MLP neurons of a small language model. Each row is named by its layer, matrix (gate and up: input weights; down: output weights) and neuron, and shows model dimensions 314-409. Each number is 128 + 32 x the weight over its row's rms, rounded and kept within 0 to 255. Numbers have three digits each. A neuron's up and down rows have the sign that makes its largest values positive.
A block is one neuron, or neurons of one layer that tend to fire together. Before each block is what it responds to, as a language model described it from the Wikipedia text at the highest values.

Responds to: Comma after plural nouns. Commas, and, or, in, with right after a noun phrase (often a plural noun) that a list or clause continues from, e.g. "agencies, including", "films, documentaries", "items and currencies".
L6.gate227:156097156170159130090169092152142111124155107152143137119127123144152140122192143138103150144090086076134178102139168137186149164105138190127106184143105101092113110110129135188088139131172121139134129082157147094051140159113136190108098147093116181149092166133176164101159112130121092130
L6.up227:189189126113115107168134121184123138081150153114100126082149082129120130144085181163127105119134064147185131179112189171140160098151138096099158161100143161181096058108152052130131122135195155110172121178108112120097178080146106131112173102097097092116139148095192073147083143165066138125
L6.down227:141164138141136098153173178150119174072087116121158096127096155164125123100167097121145096085150099167121124195109154234103144108100105147133128118076106152158129236136157095161160144108124130131135100127134105139105135128115184117090131119222101171145153128157134099091139120126051101106

Responds to: Hyphen after "self". Mainly the hyphen in self- compounds (self-defeating, self-rule, self-titled), also al-; weaker on commas after nouns and table pipes.
L5.gate151:166092163070112154093125113078148174121138137152069179148115090100157127109110129035091053147137112199112179142102138103165146100136114090103163127158102126195156138082130102140143090133105137115134096154112148085133125172076109145104122081138111118132077171090157168122110098104157146058
L5.up151:127149169149124069162173121169120135094100142153142105149115164072024082118167178129158132097158124132057081130129139121154100099120068141140114171100122097124121090188107095131165091082085134110112109094118135182130119154183133152142112107122102197110085169128132132181132116191167122109
L5.down151:111158089160101041193139149155113119153103107103068142072132159138125150181086152153135157087075087101166086130123173155126172103077137122135119140086111154180111156101148103096164101078061083117161086100101134171126123153158125092118077121123104146109168138145210090150137127093113118157
L5.gate199:136117219184187128151099191074182162166108093156071193122132157139120144155127097112075123101138132179103151125095111146105138115141096068158147130168100105153128124135128172105044063152144150083176136152136102089142097111108134164119133081148143164162075137065077155120118165095201137050
L5.up199:170078147120046106196090144134178113170111164187122183141067177071054124152094103111113150110134135068109109143076156085161173127147153212163098080109193122173165174112115145114115123101085131166129177107123137045169072115097126161157103095122133135198090069048158136142177126140133141145
L5.down199:133132138156145143133125160127131097189171095111131136149169144097090164098130119134174105055105091132162110167127090111075127147149172087096104106093150112104126105155138134132089115092169110119138178093156078097070120110089183165078109083120122082139082116091079115091153181057113174089
L5.gate248:133099111152085136220145193101108131142141091136079131147091097084074040091134165118138116128168156145149181137119061083127164109134069168147143126174155094167104141139110176167115089132072173160087126129205169084134150136200123155112124125181072149143103156164141129113157154068098101133
L5.up248:131150120189138133131171137124116151147144100137182125119149093116154103180146098119085133130172081126067120147145129153135050095078147104198123148093114164173136175144087157079121101063120129111180150146096097085092095071112072119111179100146125147185069153182161052112193111114192114142
L5.down248:151135158120127132169161142111097132191127141084092167152125177052103125132148167163111142110085092123158134110147154120084105213140179113128107124114165100121122125158111133135121112125139098105203117108080123107149160077147139093180119133087140122141142100118177156166111132148123109122
L5.gate528:152088136149095090139168131121153174121072104101186153129120112060092070152136162099143096107143147149111151124151108157155137123158125076115173150096173142064074122111153176130152092205119111073124144140101141098095068122091097115083089084140140083169140109078120123154114058145182100058
L5.up528:082163162158160117137091084089134102179155121104048147160136131126161086167121135128186172119139190138102138103079112122129114201162109141159113184093117090105102105106129120087146145162110176179083090113109127106160118157192121124154151130137082156106121158156078083116191113133122167123
L5.down528:127171156166114141093103122101144152148149122157178198136168087104113143097099174131111132092094111145110070101084122105095116118112120154147087195178118163142133119148143115127113139088090090171158141155084093145105098120126138118034138060157165143078146162214143127107147107107074125190

Responds to: Mid-word name fragments. Second or middle subword pieces inside rare or foreign words and names, e.g. Ou-aga-dougou, Hou-s-atonic, ju-s soli, Shu-e, O'-Ne-al.
L6.gate144:126124151132138142147179074104117052101111126145112129128139117111123112130139143156118106153167151110148040087117123146107125159085167191109145106129137134135132139161136121121144187170152137097138079132129066167159135156108118125114094094150102131151123069157109103139098114121150147153
L6.up144:159116160137136160134127143100168115136118131117167099146114172109069122107170134069089080100132143168114116205138151107071108161131129108124142160127101110146147122169105113114109157093131141128149139136128131071139162178107073095078159186029126106113124163102179129115138162124225103146
L6.down144:157107076138075109137124143142128131183158175132105149146133111152114108152128205105105135142091111126123179139138124148089133176079115092129096145126145128113136177105183111155136121143098160121144121142105113145125165105092149092127140152155099150147170146138058076109125190122174116128

Responds to: Article lead start. Fires on the line break after a Wikipedia title and short description ("American politician (1937–2019)", "Species of moth"), just before the lead name; weaker on table-cell pipes after numbers and newlines after section headings.
L5.gate474:131078109161144110111203106218066172127103210127120117169121094179152065099156124121111168130117072131089166132138108154104142158154124095161150150155108129095159124156124117103198085089082103088066158166171151150135156187131151127146050125078075107144134092154116187136124134118090184077
L5.up474:136129117160082131144167095161059112092131113101150178105096106185180133105117105155088197139093109145124143133177081189146138128092137143108149126152099101133098158133166094182186092147157107142126043135110118113102166134127144126080060116142112068140155096139137125110093126143079112099
L5.down474:157119105181099121104132185182144099178116081177123185065095056098140129170133124106157098091102128104153189147195117122166084073162106082126115176113121148157153134116176124132176069171145129138157158128149122077142082165152181091171100090116165122066091137144133135115122131153109114116
L5.gate493:123155121115185120138153133121126169056159153096074182140123144056064097164099133120129116120110164120132111125117165214145143130150116129159171105119119058147177118109162111124192073107160122090115165071126156128110111115116086088106125152137133142152177097110114103117089148125122098133
L5.up493:133155074108181159090120118135112056144105111119128099160155120097128198120096137107161169130163145187148135059080082137107078126129152181099138103136077169172140155109158150145187095180082082102145176126076155121132151121159079166146155128188134168170131239139132150151112147087098123124
L5.down493:099105067116139138113100111091151152174136159124130171176164122149134124177142133067173150113170127157154144136115102141205155072162124171114108091152126102115118114154112131092152128136086159012187209175240194110113063130177155101131162134083152132150147123080064166116107134089050167149
L5.gate561:099180114113107140129138104158136158166176116120123140152115159114138115109161117104083163122150085124116093146122123139124091157119118090142102131181115114153097163148138101146096082105106123136130160118108123128126075157126115116109097126146089141093149090101144162101151101139163119102
L5.up561:119137177150077159109206132118168138175177139153165127113111179153156116119112129221149071138103093165119131110106110142092121182150106176127153177156126134139079125144116091108133111122117138112089147125099107097145135124107120132118116092171168153160141169210132129192079061114143122135
L5.down561:117161140121086156059118123134118128138200093108132185126120140097122100085127057112109159141174137136109096189084138143165080135122146131132136138145073166138099110127120137190149099148134152189088153086119118101134126133098157056195157090157100173166109144131081122100133092110102122099
L5.gate605:177158116166186090079128144123124159151107125166091182079129170147080150138110137134102111123126178210112123167099114131136147050169140165106131148111063086114147139122131184122109166112099056159148129175119094082107175129149086126129151147156100187145078098183118098068145117147088179158
L5.up605:104132083186071086166146107109147090049078134130079138130164054144156097124082155109107097105079096130079130136174146120087099153126144086111128109111082104143112095088163131143089121111106103102150163128127101132120108149094123103142152128114161125092114134105177143104126165099159134121
L5.down605:081122137109095159106091165148140122168147166114182149135157108139122100122140086108124105121122151140109172133117111199154149162144126052113149088125119121171149130091118120138144101180158167155151148135107176154100116100120165133144183133110108105218132108096228091151115146113119110056

Responds to: Line and block ends. Line-break tokens ending a table row (after a closing pipe) or a finished paragraph, plus the closing == of section headings such as == Personal life ==.
L2.gate473:138157165142130153142133132127121116105076126110175141167124178091072156099154118014075109144155163117103122115132131132110130123180136147135072135120148090163098093119076136123095151088116154087151100167096093154163083158066104154083101094107149070160070154126153074132119092144146180078
L2.up473:155151221107146152142129152123182147187171122104161125122113138095134180150105089105127074167120145141086140120127173100103196123153138121151064161104120106110089105067122216094116136099111175077140149153148142133125086089100134141093092123131130095131107150107110119135099082152129168121
L2.down473:162165115137183143122108147137146140145070111053177101100086153078110146054132105079130144139152134113090103096110138146108142101148084136187103155196140090102094158102093081136097127088139164104075097128102110169179129147095100155112131108123153104130113180099122065144141092156115148108
L2.gate474:172169192202124134124128151122098129086164168172121142120107153104107178120107127099121093177176069124097105093138115119144162086098184150189128164126157129086090108094083130044134144123150091173113171135124097084113144050118159103104134096122176084112133131161131113095122112155139118031
L2.up474:112121111112137144115105128149124125159101122158127170182136150161120170129162110127133140106102080146132088135130107116072109125094098119124182140129231127130045166132145113169108187140169107171089111092136168156164154120081062107141149180174153145106123140097144190172166135109088102157
L2.down474:098141127065154156115106082147167151115105149087157153163112109156122085170180126185097164113097156112153110185121099119127125129056082080085060153125104118155133112095137149154066136137181105041160127156168130127139107109101185120151157105124150145090188138109180105128096094131067145118
L2.gate708:126099120140177178181140160111115065119138130121188093065136148168142205077177104162119159124115207144109144162129101061127107108135141115108109124136171114104091089146121085133165146145131095053163151156142123176106093127137153141060142178115139088112160159145115117188158148126065122125
L2.up708:176135122172130155174137103114172159101115145099210089126150132117143141078156149201079124125181188171090140124073104091076120147112173171079167122112082114147100126110123090085137092115119144129064174165094087221136102119156155147090145064075206186091069106130155142107180109121075063096
L2.down708:124131120145073157188130129085122124059135113119146106134074149105115107111169107156031140124201137170080113159138110126113094117166165144096148101103087141107089145098081123101112135151126140076127031167080107196116109118127124148110140117083137184135156136121111155104179103089098129158
L2.gate724:126110078123152139151159152164100137125170123141146097139125134139191062131109127106133170064143120141135113152172097100103101146145157038097137159117159142125047114161083191103138117128168113126129118121163142140150115131146102166132081184081148081044142102158196111125098132159086134132
L2.up724:076129111108148141158086085120108124125101107182116119143092185133136108078108109144138157135153136133118175079133147201162108113130075109139132130116184132097111104084095157144077121122108144124151177108130157116132158077120149159118127129125138137110114106147192163139188040168117134110
L2.down724:089128135108103133152109160151106120132122106186081122166146171159120132114139162120116146130178175102126096110089147133142108069091112146169171129149179141093094140085104119186141140164111156103161167120215157134144122154111094121150147154088102103124074103150171121127185090158152125110

Responds to: Structural section-break newlines. Line breaks closing a heading, infobox or short description and opening a new block, e.g. after "Species of moth" before the name, or before tables and lists.
L2.gate273:130106083112182194110101107083089154070095136150131109140162124099171153092202107111083189117125164122077142206117156147179134127116163109056128155100127113089099134143156154144130113100136128172117119149057096132139097086190129154104112139096128138122086146122159156107113174155138164122
L2.up273:148104109095169176144175108149113094149148145158172155143089129060174136096165096095132126157056125106104145067090127132154096167134112095143167134085133167099124119137143162072109109135131133155151068143111128145088123089123116185140101128104095116141097142093157125119083157135148168130
L2.down273:157127133141166167145113149165135116182129163102071119111110166087142211119124182088156081125089206200124155092143081146116100117121179138102134122114127153130105113074129141095148195065085130094135136200154128101067099132103150079107173216118134162119090088126197083095095143120090073110
L2.gate490:095093090169112095117166065166072153112100170096123098102118180113130103132165120155119131148147073135092093136061199167131168140152173193124107103100172123109183149108189080134109097119124077103139121174170095142096089112127166097108114095103143131135099116118104157086097145068111165114
L2.up490:143067134156135075082146101139079129101092116081145136183140137134063126155146120168081108133155137124131108175132147160154200084140134090196121110079091162115205209101117090153133069151109105139105126100131150124151115151099057165121102151112188087118120171146120133139137159138069094091
L2.down490:161147172155188127087137122138079051105126156099168126124153131121075118117094145133106160136127135138128129109130103174106202149148144115141162112115102186167130143084100087154111069105087128107114121142063146102206100142131088169160105079103125168148161149142114224109070159171078092192
L2.gate648:133097116159113111162177092132113139137099130079120109174144136122118107081101113121078094125068133120154161123163112131132129125171166162095110139145122185134125070123100042168166129159105134116230085154127113113141156101174159115125085133073203101100100096151103112143137192102156143098
L2.up648:080127164187181139114077178099089152082116161127127156184144169153162148120103089140119181133124115111127126122071121106104132148101113163133126109160097137126084194104138138099186135124183123181168146106126067171126176068149168156161138102108106139179157151134132119115157102154148125078
L2.down648:146075179122160115134135135116083113075136128170175157158099123174118176204074128140142182086114146096130142085120040146092157182136107119155149116130066080146166151140125115142138165115101087158120119146149150088124172103121145151073154094168117183127162095150143115061089123096123114091
L2.gate819:121149144131118105146124135165069149157170154115148140085157162114047108193071159120111139164144127153083098094108126174100098188142164152143134149141118100069103200102111111114120134166109112117139092110123136156119126080102097108125139145177096142185169149132136158126144146075096129141
L2.up819:145074160157098104065149128104118139102073212132120155164131126145112108131170115137077110132090120148082095141108070121102173133142085132150084133175094176133149125086152162114193148105128123153188152075145121121092131102085123138107160120168143188145145171120099141164129177135099161185
L2.down819:096037117165125102105178042102068101089067150175103166212207142048108095099163110142148085130107150129141087121143071153105149122145130180187126141140114144142118113056137103172094093171129074126163120133144154124129106182126124100078124115137131160144085127117095072216100094113098177116

Responds to: Line and section ends. Line breaks and closing == / === heading marks that end a line, strongest after the final pipe of wiki table rows like stat tables, also after paragraph-final periods and titles.
L5.gate252:101196111114126130085127130135084191103194140137176147117108135087185097147098140147130112109154124118139110072126139127156160096139094214128122138148118109054090116132185075167129189099116090088136099114104127155117193145167119082164076123147092203116101110117115050151166068087083060139
L5.up252:098132113101171123130109142130089127072168146132201150148138138151159107135089101127161112105182146118174164111120171135117084137087155197130109165172096125127139117113115124127137168134123168164053118132097136188151116079136095154170133177135205133088133120141152102145150086144089177115
L5.down252:063108158096088149085127152110131095116156147134176138128140124112188092144063079134112105079163118056183183117130164155047130157115176182140120185132149148130112145171116112072117094117110154158111143144142114176113145118124121137111167108148113111130054151149147094129132104160101133104
L5.gate338:127127122108164122127088109060115129128152123116124099119089125142141131113139137113114128048179099123133131112111081099106113130114058108193143124161171148112054149159128088079115132116121126083147063134081104092138135131104109142130113159130148120096132103089153118129110085077113098096
L5.up338:094147158109098168166117168123120122136113131117173104145058135090097141068149128140065141143155129126124187100113069040165205080167146107172167149176144159077093185133102094107109141180088144121144091204144148190194108128138127123109064099119133098137074118124129064143158051108132170116
L5.down338:135080128156135161133146173079101124176121118130150102096019106140162110133121143121058168132181138176167135118076097084116160062151113110141157141152197112134088178156121083157129099146105139092120156143092123150128102145118160170114083122142112083101085100112082114110142031103115136147
L5.gate376:113125129119152151165087152127130118088142115132126082129082184116105141059155177164155084147163115129097111100142072082146118159139109130171169102158136149073166133156098081130130167190102093115144112139115114105194171153118118115117126155092113152132135120115147057128192052088079120105
L5.up376:125128151110169162195116188107116109103177092109181068146087185065144118089183133137126086103126106107097113097138076100129119076174129123173164096223135115081145094138141088108129148139061085098148102153142128135145080102103111109092082110145130152119091121081134125141122046105108114079
L5.down376:133132134109138133144110151137128116145151098101150082139106133092109139099153115164127085117118133107099097141126121118170119082143138144162137132181174114115140137131126108153128120141110121082146099147160124128138090084128136128095110154146128126115118112108142109124157109088110143117
L5.gate724:151162087103161160161084124099121111102120128153131085103074178086081129080134138097075142088159110172149098128195114111176120093150068159176167127172130161119052158101097100105125163163084134093124108181088124140175141141136122112105123125110132131141089126128127143161110056114070118160
L5.up724:147122154128152143157088128135120155136187126101141076145123120177134084128114150108153094074136091109077062106125137085114138117129067106153117144168132076053086113135100113053113096150090091096146106194176172132139144117166079117075118152153131126137093129112115108169183087176120141066
L5.down724:159170138150127187151089135096113162161167131127128103128112134146172094094174132155107131085172144170094092105161179119113077125149113108203121115133080079117111127093068176074125141139069124139119090101087163159155129177153099129153133138108148166084105131147099150132105096180129185110

Responds to: Non-English name fragments. Word pieces inside transliterated names, mostly Arabic (al-, Bin, El, Bitar), also South Asian, Indonesian, Korean names and places.
L2.gate77:042129169149076091073158104080118106179107183119178156152084143160090081141146117161110129154156149093156121109091111124133078096122108089109119097148117151136114087104161186070139137094152107093095070119053144110135107193174175122146128131120098146153105179095133137118138098137139137144
L2.up77:100136096142095147122133134106104136153149139084161152111087083181091108136156162087125114155156129118144036111122122080167114167097168137097104065133175121144121176166109156145084128168134164148155062121118070146152124146142148099100113175163115123137181139153084094100084144158123142117
L2.down77:138117086154099133160135202145122165134141102121138128128106098142121110149103105137137109046135150121125110127153143057106161179149225152147157130145111134076143137147126149176071192189094133137165122140100078161133087145148144168104140074160154162135122072182137122121141070142145088165
L2.gate98:166129155145089156064098159140079123123111153091099101129139109148120102122164130088077089088089173162138084076113147117143145107125170169135139119075095164163133106175178160142104157129064195090094153110150142156139100130140078079149117158132148078127147179070164033076162137085118090087
L2.up98:137174148166062125160129187125133214151169100117119121093105079121156164142157164121160126149140112155143090114157155072148127170111084158135129141080054122147130118152136207139119168177153162086154144168138197142149124130127141136168125135134125119103149159110169135073091179172082174138
L2.down98:162116159133022101154154158067179089073084109112081122112131132136110131117143179147096113164135125124061124130131173092163139179096144122157160095122089095099140134092123104183122133125109127117158110144131118127162089139144139110119137068140108096078131157138143118109174121102087057113
L2.gate698:125157128074150154178124087099189142206110121120167147149171184126126163161165169108143142111137115122142142113163167120122130139133114117060111084143049124146170105117107089154117108126116113172144137185151105159166167095179128127092084142103105172114115139141180081155150127139184106151
L2.up698:163143124096178096120082123095160132152089110155150152121110119071087121136175213116161131076136115195104155120119137101097119191137135143098059154141168142176146107153131100141117135114143118132151113105125155111135145123116183023086080137022085099131122117139121122070171125175144109179
L2.down698:152157109131093116097073153111143097074162164127167135139170106111126126118109149152149097149131139217092169141087168083140154190113196094151081123160141141156048173094116123177145157144135163082112094127117107102138153139123137080151184123119144155166122123132166171119120096146086120119
L2.gate877:121093086119110132141099174112087119219104103065100120076138113121091094135148172114138160134116133072051095099138187148192157147144166148152124115100112172166094092115128174074148132136137110123107065076170148038161145080134147112174171182118136094106205189101124108112085088126184156151
L2.up877:139097121115148146127174118103151159121111099129071176176155096142104105149162163122148121193166124147122095112105218079134121191136199138079113139179084108158135108131156053141037132112118101111193118089125096137178112179124130075112063199134135101138143143146107121113137167132174100126
L2.down877:087165110144170140133089094109162168081129078152058149203102097085174102135139107076122122163161103157119147168121186065093074143140169091075169106152098091093115162166130076164089162101093100097150127135133098165181123133068152109133155108081093130118101106129160115134155139115113050148

Responds to: Line break before article body. Line breaks right before body text starts, after a Wikipedia title, short description line, or == section heading == (e.g. before "The", "In").
L6.gate749:149126046126123129128148125126096128134132155180110112142161124123153064146150122122145132106127121152108130091145108183126159170127072124182173144135115091069122136109101108083090148108084110160137076115050117144125188119096120189128084151141190169131141104058137107171093090112128131103
L6.up749:087110144118093104128057202107109146134131122127161112086080098104162132142173112124128131096124145097172161092051177176175171136042149073134063214205153142178130147162133111126152063096176105175127162151100069199183047128118080118138143130096128161134135174186116104081151086168118146144
L6.down749:072162137163133125139164162136170116103138111182119131170127068107173182122166094125172121142116120095190146147101101110118114112094137124159148173131156109116168086110098145094156135132142107141164134105174145090116113096149104115139086144154130109145110188129101097081121118126115170107

Responds to: Mid-word fragments in names. Short one-to-three-letter pieces inside words split into several tokens, mostly surnames, place names and foreign terms, such as Che-s-apeake, Gu-d-munda, Schi-s-gal.
L5.gate236:137072156142081089105094165141108092191139081150119129116156118132113129142133191124072105158100126172124088178152090114128143131119129098119140147115158068154119093119137096131114153197152113139147156115068087115129092144109063104151133066107110111134145105188068141168123170114152168151
L5.up236:115075132223152118193114142110129107105038060125150139115166105121051100105139113132134122116078058133119123148149127203128141142106098072123166133132116104130124064118085103124097125117096139139114144133125099138127118165127107094075158153164119095086108091110130116141132174136143153060
L5.down236:127111087126177101126100117126149129107093124098102161020144159134097183188127129087204140213142097141140108118141147090110086141146113112089119155081130136117156105170152141098096133106101143127174075147141170115073138155146103180138154122149165155146161199174101166163189100120163120124
L5.gate519:172091110079105148115163113108133117126162094195101133131123094109128114138112081137109174133076146158140137107198005118091089135100095146118073180139146150108096106136148100127165121093155145145120091147118129097114124163140094068135217036105150142111107091160118117174115118138114137186
L5.up519:117130121120108163129172097135153160153164128148100172177149087093033142173118125122090146175184125115136121159090141093102132113166112144101166099131146197141097168095161103160073119132136140093140086130091136108101093138058150138157124121121156130152164079079118140131120131128131070120
L5.down519:146175098131160121098158099156169151153096175149085154132120151099129111155168130083086090109162112083094111145084173122161049080105121141111136076091168155150131081168083137124098140091148161080076143144112147099108138118160158124125052157154140065136129183100141112162135180182152107115
L5.gate645:094105131126103076141154125137105091126202119119088106146162116100096141167123106124134094108147155133073143158142100147137088120165067110084093086110153153101137094120117069105094134115116178121097097104119142168129122166202097177131148114156168196097201125110152132097070118103108142079
L5.up645:155170142164145115075137127108102106116065165114100145100062135155115117134153093158177103109157156153069100134180114118085132141112167119137147091156084137110195077117144139183144142070145146144146180087112167141106125175107118137157075089155132056132164139156075116148107069139162089149
L5.down645:157123111107138138138127173138148156118112131142166116175074124122123187074143134048063170144095153115097155123161092078110143090086220103149067113097164115106121144171164136112156111160162126201101139077157119125144133133127098112135113120134106081158113147152150193128116122122165152103
L5.gate810:099078107100140149118167072168125147190108165155088106117074109141125141140145075131124183159093108108109137128129108081083146125053157124114135131109128112150201152139137131173158148099152102106127154090093143134143124109124103204104133096145117087168117170124128125147167089085115128056
L5.up810:193105146157109158080133129089177086081061138157104127129197097133116094096128125161128181182166179093148090139129170116186140171082098121122078124151134119065099069095106140105131088129137174177108116110099150105069116188119117166147093113153158170061161098149130192145116133164094087149
L5.down810:104119161120204102175091191156195152140136136127147149176154152101163171150092105132123102122127104099137208160146110105120137126145094186131111147128128157113125083080085171159102145179135149153149160144167132108063114148169110114141100158136138141182137171144178075081137165127181087043

Responds to: Line and section breaks. Newlines that end a paragraph, list entry or data row in Wikipedia, such as after race results or an infobox line, plus heading-closing ==.
L6.gate18:096171156145132165096104109128143173087097065091103157122103168077083140152067147110102119120130115133131104076141106081142096099097149090182140147175165092103117141129089083160122080121143129128173086206148186098121127153168135098138117108150148034105161103125111173143143048122169111108
L6.up18:158114197155110185147114080162128152148126138090100153114120148132143090108088114106121064167143122134119080058159136104175157139110144129113162127160180124121072064110072138193076049154142145156172136185173166129130189126192139100125102160145057075105124109135118136110146070128080154151
L6.down18:096088134146113123119107173088137101178115137145124094139133146108144110071122148110121103127174145118059053116134114141180128118107127050136145179147162162108109118068030090131141125183097115100192104188121128159104138167169167178151112080111115127113160113041157178115123088073197102142